python train.py --d_mlp=1024 --norm="rmsnorm" --rope_base=10000.0 --rope_fraction=1.0 --qk_norm=false --init_std_qkv=0.0338 --init_std_up=0.0338 --lr_mult_up=0.701 --grad_clip=1.0 --warmup_steps=208 --decay_fraction=1.0 --decay_shape="linear"
MLP neurons of a small language model. Each row is named by its layer, matrix (up: input weights; down: output weights) and neuron, and shows model dimensions 16-111. Each number is 128 + 32 x the weight over its row's rms, rounded and kept within 0 to 255. Numbers have three digits each.
After each neuron's rows, "fires on" lists the tokens most often at its 100 highest values on Wikipedia text that the model never trained on.

L6.up149:077104088092124184083131136140165105136085095071123086119089104134085115178181139166182107123185154155173080160151086124129154158151148121120086103164098135226105109130134192109197106113064160164154155142161111116127138177083086126141115184134173173207149155133112136107138130158090067111
L6.down149:097133138154156126152145128110091074114115174162144177133131129080118189068188140126075098194089094148131105143122145123104131123136161139159109122160088131123114145101156098164115072148115120111136146165074132128146205112119078079145071079114088108130127130166142161155134255104074144141
fires on: " of", " in", "\"", " |", ";"

L5.up69:114091068177165164147123136090149142171113119123093121093114147151057131173134126098116135136136080186159136178126139100125099118105122131109117125165102110156123144166119163179109151130116197154151124059096164112133105165140114102160104092151107144039145105130092184117168129121195142182
L5.down69:182079144089148077157200145178165183083126105090123188114136171130136150066103161124145099118167074084169101098112143133121153155177144128132110113091133159150123172113110076100054121126162091136077148163137149179103096164185125174068110116148141123168139121117184118100144227202123092105
fires on: " |", "|", "ograph", "ag", " Mag"

L6.up309:103090105178151126167149108134136164152162155131134100126128140142141140144182157136120105124199172164163111151128138157077105171159125072121108113158092137161180137133127103103163121121098154146137187154090132125108112123155068159126064117171128160114168111164091111202174127067150104080
L6.down309:140139087158142097116114117150195138163099091123115133141156132136184082088123107172099110113175131075116123117144139150123114107075139168151140110143168103110163150128144181120161154145116152123141135116159183144115092134101089113100111114088146134044191050094142077147118035073069195114
fires on: " |", "ol", ".2"

L4.up965:169030024128133126171120219148117120106161156096148146088114140185130157134198156172136125154093125120145108138157136173118199126128169055107155153134088092134127131169137097090156097162096095127143140177112118133139146139135129133120151148096093140151128154068126138121090118135109137115
L4.down965:099125126120129156183121168171120130168137138120160146090188150131128138122165112116171127161163114089169109107161078154135053200099128128115145138103166126129132095061152147167142179104150152149167112152118118143187156108081156126114133185116136121078094118110121137140127163126113122083
fires on: " b", "d", " or", "h", "ch"

L5.up150:118179147151157146178148103152115116124094158157070152163131157144063068179110196139124141145128148146160114121147087111137127180123166126057165140150105163144184193103143119176187200140128050138160140078026140081081090180093146109129097131100183105102083138128104135123118096165126115130
L5.down150:162124175107101149156071136139220171124065108128135114054107052099133166102101078124082157142127121141128138135167131090166152128109146116147170196174127093123134074146119102142129162176132134165137176122183097179085125176117111132133132116131177167126107117068131126139179154157070169129
fires on: "\n", " February", "|", " January"

L4.up458:103089089135133140116086172123079117130124111039119150133129133131094175126116144133075122146094102147171143163163108181136129133146149091110141117141144142135178103142104163063149133121116184196119145143073091085199169155137098119170119165086112204132111112111133135125106117090115141142
L4.down458:210191081082134132076161168131096190114155126184104102148084139135113085120163042165171125134085119107137148073182155158150062122149116118128147039122132120140134143126132125144086093146149140101086115082181087126153149146115120103174146148124119097144139108101109112122090128176108096118
fires on: " of", "h", "akh"

L6.up668:137112093099180133174094114095092124115095135113125148122124109075100206108151146162103062178109142164158148102137165152161111185141167152100108158125158108141171133188102211134117165126134220195122147090105111102172094156078047045166057122110138091121114130142127137151100063130107103115
L6.down668:098093128102062178085145084088138103122129107076161150159095130111142139150098158118116026148154158126083120099093063115102114132176094110146186190139141126107147138045112097091143124075161077161094114132130147168099168119127110193082142144077147135116102099121114139134094161104129094094
fires on: "g", " of", "z", "b", "ap", "as"

L5.up325:099148084139081183163097148130151105128147127155124121118120099154107108197159171164097115133127168155127173102132101131067060117074177141106106167149191129149094123194114125128126114064091117205117116150104148107147107145154146087131133130151129136130123155137096097148113100150107087149
L5.down325:109118128097122153140146089150099148112088126104176127104114076111095104150066141140162149117113149106170163177153100119128099148087121099086111145106140121114149078029140094161178141107106108071155139178095104175144099155152128177140137216128144137115155134152125087118184255147138106153
fires on: " the", " and", " |", " be", " to"

L4.up528:125149105145122097139121140161117139101181174151105142161136124136178130154154112150169101105154138126140118115103116122111119154167084070115098152165070115133169104128110110152185105163107153100114196121124168140184093145178143104175125147081175111126126084103099107108128099123158119096
L4.down528:139110123164115091168145175122144167106153148149149123104059138161157139174146069155103134101077116167089131195119181164116147141131101106118118128178124100163171136140121151119101160111124149110095120185086123190085130124096111130087145177142091172139075120130213100123166109112076184123
fires on: " under", " g", " th", " with", " the"

L5.up51:156133115168149091095177131158063110143098124076173157156176144132137070137086180154130092220113098144143124128100150156089099133128105085082173141142097135147149085183148091161115141154101149168111175085085150125164132146173145110180066122108159139100115139135116098121147115154120087075
L5.down51:169140119163142188077154096146132113119082117157183185060091165219203088152144145107134112050155120136172141120136075117134142124146095147063097083151192084123082089120145197102122140136155091139138138130157160155144132080128163160146181105114130151114158136135094091162070169117108181141
fires on: " as", "l", "sp", "c", " H", " made"

L6.up828:093126156109178117141101162135102160064122165087103108130137134089086168118199136119127141161145185153184120129155111122125096166191115129116069139159152128121139122139140105139113168076106087140144189094067125133164118202137102043099080101095101124137167193137119088096076119221139118119
L6.down828:157129123144136151089090095145121120135134122172113075133158164119141162130091162130123117183110167081133159054080141124174129110125164119202160158154138102151107166118126110082128127146142101123160129140170103114158166111084136209112114139152137207136183112111113119196144179087129116149
fires on: " of", "c", "g", " only", "b", "ist"

L4.up624:131093141164159118165070170141083191159199121149127089124120147076136117105176175148095160139099166149177117174087138101136129123094123142163124131135151185118113138109047157152124153129090062102125171151146159082132174139148152151091138167119140097161129123113128121096109115116149107104
L4.down624:124072140189136159133121130127069100158077146145129180070116144119108121121166092145156148087131131118157155171122099106065144122104109144130092148083132096093143101146176114094105124092111170158155145165155112133139126089126139179172191148117093097150133120099109113181185048170098160121
fires on: "ch", "b", "-H", "H", "f"

L5.up1018:114119100145148103109157150107098131171185209110135112109119149094135157118098168157158083141109131106134113100105101193127129139140180179147119168131183167157066129204146123156115197090135099173136151124158101035118151090031152081220145108063132097151076089093085115153087108103120169094
L5.down1018:164097144189140135155139146153067139111089127137121154116128138111137123161107102131130129121133123138124150156173182050102143123169116122127159168148090139073082086137127099097138122118119108140105107142184077115139153092153077140111116115173090118085075127112165131137129064156155139105
fires on: "m", "r", "b", "f", "l"

L4.up416:110123095159128178161098151098141163150133146089102149170164141113164164099108135180118172131109118132141085120160122174131155162152115152111154054176186127173185135138108139103137193085098141177081122141125159140129138098156124144119115138138196118153106124163126104118155141095084128146
L4.down416:129099154066098071147136073165116091075093134111107059110097029095104096146163122064159153124129128143159133080125169147116124131095148119118084127096115132072075180105138103114198089100120098115185090117135146148179130145131130106148141146182122156104112155079115137122101183183164139164
fires on: " |", "–", "/", " to", " of"

L6.up903:197067060193098203117109106134168129121114142141082128144122085094119148134097124114081053110149086175099081112132150116137119159118162163162116157127133105147148142139109150158141179150098195153084107123126149083128123138136092084112122162137144103137166114163140153147173110187110134122
L6.down903:093085142110165137087169183172141176192134138113105109168209112131107133100163144112110150118085134107120112098123056130138115137156088099101128129117120155157121071140149092126057126149083137105158129174146210181146195138071107141094090131086130168135112134111097156134120090106133093126
fires on: " |"

L4.up34:140113133155185148140130150080071123094130110115082126158085121117155207148054105139137131165136123112167102176116096124093091175117200156105100185127202097141111133077123165157168164147109107161136144110151127091112141105131132149190168165153132097255192080150085076209159127116122080155
L4.down34:140178138126163123159105147116147153171152112167176090143141098213117086122143149136158117081085110066150116127198178149126114099102118086113095116126087148100102116212096119098095121135086103161132161109137134129112068188106170129121172156112085091103127133167168155138103070144097139121
fires on: " |", " no", "e", " do", "n", "ense"

L4.up39:097078132105127161149082155112117121087160084097151169125121095103144207122156028154176113126109184164158154159092105145082180121202143107085123127154158116144106160125113130108131065077126102180108111134095121074106110115152124079201112141076148142163126050142067109134151121123146123118
L4.down39:158119171143109145161166119120103143156173131162086129097094095150154116111121102166125111168123103091161135182158109112122104138100135100154209084094146107128116092166094095132120125109131121119092128110160081106118193079115114142100136128121146121056136137065135095138067014117139113116
fires on: " |", " (1", " (4", ".0", "h"

L5.up143:123025151139142078164119133147074169136123113177131099163144190140127152132168099111148096197131136116128106154104143168159111143164107168087096134151109136160135141127142207122128165080150123080124175101128055175153138167167098131113098116147157130118110064123170142118155103115134164104
L5.down143:125126133069124157112142141124106132145114124094183125151169140124131173113161199142113126096097130175172095105181149127068124113104109092087176140128126143161172120053191155117153091142091128107169155075137137151169112118121172124071102090086105126130084145119130167094079059141139087089
fires on: "ac", " of", "iz", "erb", "agu"

L4.up682:100149131131121159132173130136074118125090121148102100146178126119090152198197126154125172151095130143125111163157200181152123123124198057122174153111152119138084104085168156164136076061125171163182160108074127093116152076076125153091140165107090127102081101099084104140102104168092097143
L4.down682:145130144156133100143078176167132160183086112125155088157139104153112101147160104142118157155122133120133166182158180108111121152143163123138182178091053107129164135120127150173135134091126086139168157134174165056136095114173118116089148159133032084101152156136155174163090158024124106128
fires on: " as", " •", " Bronze", "-", " As", "As"

L5.up457:096128119128143156182156123105091110119166149139100170110113112147118192142146139167161133159124192116095140082144111147165137176123157154129126098090226129137116148134121093153170162120109147144162149109168132090158099104135104105126100073145058127148112174152119118198145118163093154193
L5.down457:112145132126143140126118117200129139225111167097088176140177159135146184160124103121134116149138076110176132098171156124141148172117147125135166073117085113167172111121150128131083110181128140157151132099055076116143045130115147098129130115098032089140156069143159097075127082148134108124
fires on: " ex", "e", "o", "um", "im", "n"

L5.up341:089091110190149157143132154147095160116074166117131128208090133136106148148167158104077119106124156146161059074156150160140130059161143096101121092148179188118087191084117142111151126137069119131158115120141105078119173177141142141153088178132142136141107096089139139112135094146147073149
L5.down341:090144120081054166126141145190074137143220161135058190140126110175084147095112125093111112134118161119109159104156113082187116118137145124136100126121097126125148157087119089117096111169124138147106135141091108128069095120139138092109184131111105153109133144169126098152084164063164134094
fires on: "ar", "ed", " used", "or", " of", "id"

L5.up571:088078107115167160073083151138109132079126125143148150111126114139143160198157121182135163130109124127127099150177105110067129104173169063070132105123088088171131138155137181202171117035096128109176120083068152127118154179093096138115090161116110114143114148122084146098113096171112128153
L5.down571:142085139153135178118111153094110099089114110107130141128181076115105132097167153117131139107117095137096148101092132153109177096152136086104124122158147146138143100092137138113175168095052115123116128138133132102068079072124166129116143072059083162164104065102148083133143099147161079143
fires on: " in", " on", "/", " by", ".", "/s"

L5.up657:096118057065136152138117142175172093060130127177062136076129156163068204182174138175136090143145158133096062149075117186082149066146110133093147080111118156215144118171132148160215123112131114139174133099071144203111095114116147074107109123169148172170120138134105145155091106151151138150
L5.down657:196113115104118085116155116065121124123085132114131128115134136138144108076128094102074145088091144198163101167154155109118118111111110144091166108157137103116129092126089115122117148112092095133111086148155072123155128089146073143130197136109110111116085097131141133124135089121087123135
fires on: " |", " (", " re", " in", "{", "/"

L5.up326:147098042119206086171150135136135139066128132087141131147168146126095122146164120139094125140104110086145150160121187145093135066119124082134146099196102123161137121145143091166156113087122167195194143129106131158126135126128114146185166093148123182177114129173112121140117104166110098134
L5.down326:121148095141116118100132152139172089113142158159149133124170121142180073109116145116092143089194135112169164154112123082143128130132132091083147185079141101122080119125141145066212163129110161131064134091153123153198122137075113139121109117091111129104092114167095204098147096151099155095
fires on: " |", "|", " =", " c", "ot"

L6.up39:077093130167092190150094105099149126092131149104125086089125115099102130143173130076181100178162123138129115142148147133107127124176154114159118104163127168208074104190093149142130188153095111111154097122145102115147135165175103186171148116139075167169117141117144073135092119181164072133
L6.down39:169155136152189175122105181140103118108179141121195135098124136148130163119075126117109090138119143104134174090119136131161122177154094175090132136124141115095112145140119113130123064162164113111133080144150155119092088096156134071147154131111175106093114114131116116135070191133139095106
fires on: " of", "p", " |", "op", "ar", "id"

L4.up896:135131175102151132111105164151105094125174149121173122135145169100126163170127117150064100108161104169183132136111082154093089154099135135117122172179106144125172096131141174085121128083114149156112154105113090165169143166123175077116101099145119175153144153154158129112137105111118135158
L4.down896:132100024117094195170138084064156187071088102124124102140093114104124101120107094112148115105109162056145089096087164089186095163134139116192165064107133085110127168128116076086139120105151138154135123097111151115145101111140074154087171166091107164126150111111070137133158171156120087135
fires on: " medal", " of", "I", " du", " Louis"

L4.up235:145112075118138153149151121114108108128128135128072073149159126154112101167116140136153087120126072187138136169080165172102152083118085063074156102136116103168119147196146110103161169102131104177125186100130136085145057185101116070160126071150129145077052093111100154124176084217122135116
L4.down235:120174104111063131109118104090103129084080192096108106158171127047177138072154116143167110122092114063107122159130123148127137147126156164133139122124113167180121154109088146073151161149123129120105123141161061114124081194094111115112117158085129124147135132063177113146076048102111137106
fires on: "\n", "|", " |", " us", " business"

L4.up8:128122102161107134119144152138134080125152103067150154132126120144141149146136130176108091241104154147161120116218181169066113122105042127152182147157081098137097146163150130083129221086127136159089069096149128089134127133157094187117119104188109148146143088146133115190125125093103128102
L4.down8:161115106107091240104147140136147116101087043140127169159090145123103167115144107073165169081201118074150165147110112119114130119123153067161069122153127126104122089134114085123118118173113111147146131121120167121171150140162149112150083134121123140133128102062120190088107035080111129148
fires on: "e", " lead", " att", "ist", "-", " adv"

L6.up844:134125145171146134119124135181110147094162147137139171150121123152122119133139085130146040113172120111180143148118128160094137135171171106103172161131142153143122156129159125101179141155169118109143120073168157064111094129157082070141126116060154129103107121155094128158148103110147116142
L6.down844:109141166108182131088135110112106153164078072137103140167160079177187172125088132104064101177137084119136031125062094138153142159146115169174068124145112157107092106148126106147075106121140070111156111124117121160123165146086124169079116098144091164140120105150163113137123219147106156133
fires on: " |", " 0", " L;", " ", " 6;"

L6.up961:141089123088172130080109151074115084117146085145156101075085193189119106156106117174105086164146107127138096106086068160148115176152077175165119129102161127169155219158132142127172068102121120152096140114084172136122125134129107157137122154133124153112162120145129113083158113092102107133
L6.down961:095093124140107138116150124158109141110142169105084113157154108099136142163124099125119145100113134146111164163127149155094169108127170091143083118146120144148112065099143142122140138080095151119143154097116109123130151171146100142135107102126128129139130114206108155138168255116112186140
fires on: " |", " that", " as", "="

L4.up75:088104138160110119128121129136105171104142140139154100143135133132085161142145141138150107115146189174150024163139145141075124123133155101100125133135121166128097144154109172180119115111071122100134167085145123096136068110123076147162161156170176139158131074150087145129119095088112106192
L4.down75:091109100146165139132132184134122147101131141145161133140104168124084169163115166143112108162144156161179067114089160138104125129129145108088148142190125137144133147143157178174133134147072144149141193073105120117160126138137090099146141105139138149138158096097104104157093000134095099123
fires on: " |", ";", " D", " Film"

L6.up522:076102101165105118108081160180157137108114110157100155106124172119114117168150120169154123152160106151125113149084110175121108127115132055061163177126103116178147127151180170170109030134081166113131151119158079152132102188152140130138087163148131091133135115119090119133102122158126128100
L6.down522:098087105130169144135146133134200168165125179126136092180145207179126144164121161146090147106177153168137107126136161100121179112151141160054049105092071133160105114137141109162179126125118184114125118131065145156129158097131062122043135129058101096143111129103132099130159095086185167133
fires on: " under", " led", "'"

L4.up832:094153123125141179135112113181182099159108129124170107116113107143101105138111085148117148183178133146129057125114155128064083108163133115101142107162131128228148141110127192139164128083126133107173122118118158155130115108134127159154077184126169112130085081128135064122097121131102106137
L4.down832:130133153152106140137145102111145135094114176126113078152108142114121119159147147064155142151122127128113114151075088173189177123080079071146082082183152136159145144098135131147130115127123158124092136156086140092117144142125133107051083129087150169131172107181107150084149255087128165157
fires on: " as", " of", ":", "s:", " alongside", " |"

L5.up774:146108096079127125148088205105153098113184074155139153144129145133139172137155104127105128155138109158092116198156092114125158118078149054112096157155134156164168059127160124129179096100170102149131156164178119182168125119163163125097096136090142145149092117130095129105086103163112088098
L5.down774:141140104105131153096183115165058118170122099114117131127131145140119158169160100155103170172126169129165090144162140142150188123150107093101151194087056122132090150134126141093175138172073089102153131166095137133119179091154157092094122122111105101116142122110117163141080255140157104161
fires on: " as", ",", "ge,", " As"

L4.up789:125123107153069143092165106110150131106175165192136179063120130133132149130133079103178062111104114150151146152086188159130132112153107092109134104133103113154106110172152108131137139084109158180140149130123136151177107158112129058187135136105182178179156063123121142157094104176099115158
L4.down789:135089053086103133101122109199161120118102096087114094107167046122125123110115163107123086061134104105133129191158122118127146150127132125107116112170119152129155135154138071114094137170145167081069124118136138136115135109079129152078121123136168044114107161142103127210137042098136106181
fires on: ":", " |", "-", "em", "m", "1:"

L4.up675:126094138110131098186159188099114130108188163162163215145118150125047175101098144138162086176135126167194142085126115149120158107166173093111164114137166146136148130118136166179155118142083140161110159106072093074097147140100122087157133084122157157113190095081151109198153083209141158057
L4.down675:172131149145127147103137131148120111149092188157122155105102103117089119107167188091110083134101161146194116068092129118143116136109149157132129084118107127134108096085077099161121114158195088099108135106188119103092128099117120154179114108100102157144111097110101154201127173046133155165
fires on: "math", " she", "ir", "iqu", "ric", " it"

L5.up182:159126084143164078145146109164142097091146148103174103103137145161155101132086138150144082173114176146195111121139090212097097185145124127127170171137136093178153121147122146200130172133135147083148150123089122107153138101149097108123052111099088156170172123149114086175102115108132009128
L5.down182:134067095149093130131065088099110164117171134099116102104112086149156116075071150080167166110050203092094129111153176147130108130184161106101207085121125091184145082140112086085109194185133110142110110133174123033075145073147176106121102084109132150105141125146163105171147073093127129098
fires on: "v", "u", "iv", " /", "'s"

L5.up531:156121062088159174152137100101066130120122141094124155114093121143104150143165106171135049143080132135147149197135154137124161117143135139144186110133138125145191118124080091200144070062115112134151140117080124091170183146116106044125129148159132110128209080165127138166105121130157079116
L5.down531:134092157138098125099159146172177187136104142158170099116128129142161079114100133097114167165110111165152186087147112142152145141121101133166145110113167120150181122143109070137080135140180086122162132156133113080157179171104078122154111175034109151136114094212108093146105183210107097113
fires on: " |", "ah", "h", "ot", "T", "ish"

L6.up422:161060055116193135152096165157104153123141110135106102105121140054101078107051100179181098152142115135106129144123136191129115120113139150120164139136110122083138143199139133071134156098152205169157121170135121068129084137146188081180089121082128107138107096088097115147090107118126151071
L6.down422:208159093114106095107106068096108120111157160155089135103079087127113073129203093122112158146120129086168191082088148141102102195117122125086082080101224160097155112129149101119141167087060156100120119155128184135144195163119117140165141143122101138090171116130128130128098129095161094071
fires on: " of", "em", "es", "M", " ±%"

L6.up885:165078129157140111143100179106125097141133075159117144098078188137130161150081130113089128142146169103176076157094140102098132111102200132110168133149081090147167153114107143130120170149091151137119162158153152089149106163108142135118113148145144137128124102145088146147099090144091150109
L6.down885:145105165101175148144161119134101181216141209145184133135146129146146213148076169117092118142199112132137100140164097207138129096212159108152106074135101068100129150129124085206082150136111116112131150141068146090121109118114141111091123158105055167167149108138133125128136129148196186070
fires on: ".", "w", "le", "re", "um", "'"

L5.up678:142084095108112173132120195159121111142195107075108135109057167137105072121141121115163086169118154102139133161107122174126145088151145131143128102160148145130104162162100119167163111155101111106107150091132114113154099108130144085158124115134140120136149068083155145153157107158122154109
L5.down678:170105128160081110121118170119075106190115140113205154114095107098138174100115106192124112108119112133135121108140133150137165158098126164091116102113127091037104149065072135174100107119134099153154127111113156090128136127050165145163124148150116116087104107140106152156172191144116176148
fires on: " or", "it", "ric", " and", "aw", "f"

L6.up210:129064167119128123109123129135117146123165159134124147149126135151107198134112154137099175129130117134143115195137160117112168091170157166082147082215140123158149109121080126170071124088083174120164132148111169102133110161080106117119040156114121170140156143100098126105132138116154119115
L6.down210:104098066126182061130125141107118052141120147139149179130085119111102090142134100118143136114094124098144129150157076169180127137143076091076113114066096176147123116136145151115090183213171097079115107098161113162145115101119163115134188126166124113109118141161105103141156172243141066107
fires on: "r", " of", "ar", "ra", "w", "m"

L4.up451:099120014093149153203140120140107109104123139076098130142130164140104121192154129138075113147145160139127132129064140123105136093099128155112086191145108128139109138117081129204138226111079140160180127127170063126113181132127133111107155121197110145115083082131114155187158125174123106107
L4.down451:086159119102103127133085093118157167068112134118154157109114148206110122145128116076181138125142118097168150173132141182109100077183133133138151153068172099121190149080109117103122107115156079161099104095180146135095129135132153123088160110166166120167127130120114166120149133109102116112
fires on: " |", "|", " dis", " re", " co"

L6.up274:135150154136142106123105120147110174116144080120143124138126117137173137152142156101149147097181135171118116111143099133108117099124142105129120121170119090154132125180115125188133093128129092162147104171061111162149113135163158166168164123104077166151100169071111109099137102190109071082
L6.down274:140094111140118108177114182061121147122170137118123123137161088135140049114136203119078132088109119146155157090159188099108132079106095123114196093137101105155119187147108083134095197167153150133088081123155149071184125101153141135107126085117202055113102182105140174166162134099154138139
fires on: "v", " first", "u", " third", " second"

L4.up327:144116114128127171158173116153121088103113142132130075146170103145042144188065123106086114099121115113121052162148123118088066147125103062047147094137129123154145121118150135081131159141136122119125170084065158113167169109155100094110057142136125147081159077154075118115146151164157140151
L4.down327:112117135130129152108072141078190184105082087143097101147117115116166146130114159130160071136147188090150114087138078112165193123156113122188123108135102181170127123149145114115101093164143145121052133134126154173107105098116170118118165172160158142119118147124112167091099151104136151128
fires on: "\n"

L5.up148:120088095137070127120138101117155136020156153138078146156048102107096203150110218184153088133152165142114094176080162129145186125132096186109157131246123132155116175135134149112187143108145161148181141100129160136115137143128132127130153192107096134168120134137120110135162148182119103136
L5.down148:094096142074166152121154111118029107131162172108116138176095105146047141071151096133165129137151185072123086154102129089064184152126107107094147144155055104131137142088162107157106082116087121143161076178105103160118096063126166203136083056147108119161112160080136180173141114151118100165
fires on: " the", " of", "b", " |", " its", "f"

L5.up256:063130096127140087187186123173157110150113132152130156115170158141108131159158126112179101147151105063160098189103167090079164098181125109119165101168151147163127152134087118169131143174114136113137106160104145116184122134111065115100153093128114165173178153152093109155104126103154047099
L5.down256:115149137104146140163190135168105115130065164126083173134174106160116126137137157148078120178141124107132107171146139165098143149106086127091172138143142139112149114119083169081190110152127136166096117108084150132138139122125121087103115101144104190145137157136098092144070000104129110140
fires on: "om", " |", "em", "am", "im", "c"

L5.up967:154152065194169119181144137105102082087138189165164199074140135184163137136166162151128129110117124172164110136130099147093098131148147083100127179143064127164151163154105155122124119131068132138081170101099141125134089133155102103136146130144140144170115113164110107148150122150121140183
L5.down967:112097095167133115129154181144105154087141157127141145144108170146118112152123182152121097160146147137151085117124144148100130139139167098103129125212147109135146135143127194129144142131068146167127182072107153122183136153125117100149139112144157163161146105095085085158121000126131095126
fires on: " as", ":", " |", "\n", ";", " Cy"

L6.up117:168104169128166169146127175149141160151115148067124166148069158084118164172050129138136053097096100115163111165153107110131136130164109105082148141138149105083164145127121136141164137063163205159147168154082121114215127076182152097139072158112162135145135098138073102129130100141135155128
L6.down117:112141150155189133115104144102132140125185146060193165107140126172144165191072182096130151101060136087144092102160179145140104084176168093105134189056115135090071120145163100114139164099097128105101155193131122102101139108192156123112196161141112195168160091128122185043097193197130178149
fires on: ".", "w", "H", ":", "W", "\n"

L4.up165:129100110152112112184127141071139117160154179141103115157112152137116164128113124103144063141116115152107130195105113156126143098167114138090197116128156066143169145127097126147118170087172124151189157125179121040191114116142123086090133064053128124096140059167099115229146088147070131077
L4.down165:149122149145107153125110086153142237161082121146148152127127173169115160082130158097086149107133071087187162095128114112122104189134075180145132095152150131111186110094137083176099190118118127189143209157068158108170101152130099120136085050095151183117112148106144153099171104155113151109
fires on: "um", ".", " reb", "ib", " hon"

L5.up713:112148106176167083143174131148129158163101143115102137111146163100086096102149180105179123177138118143135095112137070161149132135186087131030094193126146104158110155130115123100174136103147098138146156100111116109125161143158093088112110098129083109130123113125122049119077084172155160119
L5.down713:121157017149148149106103127121070164160074102143156072102155111158139168071063091094146130117098101201126096149169147118168071115110183146187115057125162180134144119127100100136163095109114173136108173167121151129108158111072144148114154155119105143134161102121162096149157132132108088121
fires on: " of", "ag", "g", "\n", " during", " in"

L4.up564:130080063112143120115147118190115179092116151124165115095096132172144085162158121138168111074141128127161065142041156157087152151161121129099105121178111076102110178176124220085137130133131112171137123075103196079123126151081084145145135083094169140195133110153114089170132157153126103166
L4.down564:123087095146170102123156154146120182067132139141146159141119161122113134143123153138124111155164118127159093103096123178115159131131147097114118138219147115128126144156104192133141140131098119156135170102127136101149141132099109120164122093121140166155137102103092100168118000131114088125
fires on: " |", " and", "ional", ","

L4.up744:095129085184137158115113126149109138085125090114131171125157170143130162076155090160132140111164178107093106141130153141112097191134148146123131050151126143186089153151203169148160151108129179178098109112180091127197149153147084061184057155107125110199137109156111114173127086146083068126
L4.down744:094142077138100109107138130201164115083183126151203117153138136115111146140127112157187155197168161144105110097117136116083167143145123125131117151118137181119115147193084104098116085159109112074128154090111111129081091104159077096106086088090125095119147177099201035171191074201140145113
fires on: "===", " of", "v", " led", "n", "–9"

L5.up898:182139106177175139103110164114139106073133121177107144104142161156155165144107124120107138160102148108173025115146076116078088169088190158159131154195167098142123116092100095118137103119094121139144129110067148082142191117129119122128137154152158109132204068121126140156113116079085137131
L5.down898:150131096180116134170105145079148171156195198110146111096115166127130122148141175130099144095139105095139179134168072162124160139098056186106127114106068151097126095119145140122097188125165132135189177109100125076155150132130134093115109149052089146088156140124153121126072103185146134145
fires on: "g", "-", "A", "z", "d", "n"

L5.up935:115112087132126178122126172122058144188213120077153146144076116089083135093086152141163130155119137151137132157117162117141123127120169097109117125171171169127094108172127104145146166167151115172124120100135167075143107072147110129128128118141117116105105113120065151144162097149175158120
L5.down935:142114064144122178113141137159071166106166114097171159131092119076156124154088165116093109124072180072089099187127166169130161210105172118158122123160154125083074117166116138108082085064124134083131140147111123155142080109139145104149084147182150124129150083155112145138151097141117146137
fires on: " and", " or", "c", " the", "l"

L6.up1009:095135124139127092163143118148132123140144170097186137131192175133108124158134116122108100174146128151141121139109163114102116112138119058123149146134071113177134151201098150207172191115136100140197148059120135121113114110147135130142116040136078147168158132111138165129172110180150131153
L6.down1009:172187145044100133118174118098105093155034149143148156145181125145113135092138134107072140049145115190134159070147121146082094150115074165132118093134111214095148120166124157130093101143093061137156096170137111104160144099134117139060106128158111129099145125156152129121115166138105189115
fires on: " in", " In", " 11", " |", " Release", " l"

L6.up233:088066101085184108109108099129155112133190137149147147125166128106109138159145173116160134119104099158088147124088161092105059137092137112121084164158149106149064139104066182126161147119095143155159161130168174133097144141093128139113138103140146088124066137095101068135152108114089089150
L6.down233:156135121101158162079092102122108205127168194143126122053151199146117110135179147146137121150096133136103165132136173059174168138075105140125079085156141162166168139138144091114112080103146119104112118083151107130106133103100162133124095089095156108115132128119107175071140116117168142150
fires on: "ov", "ew", "r", "v", "sk"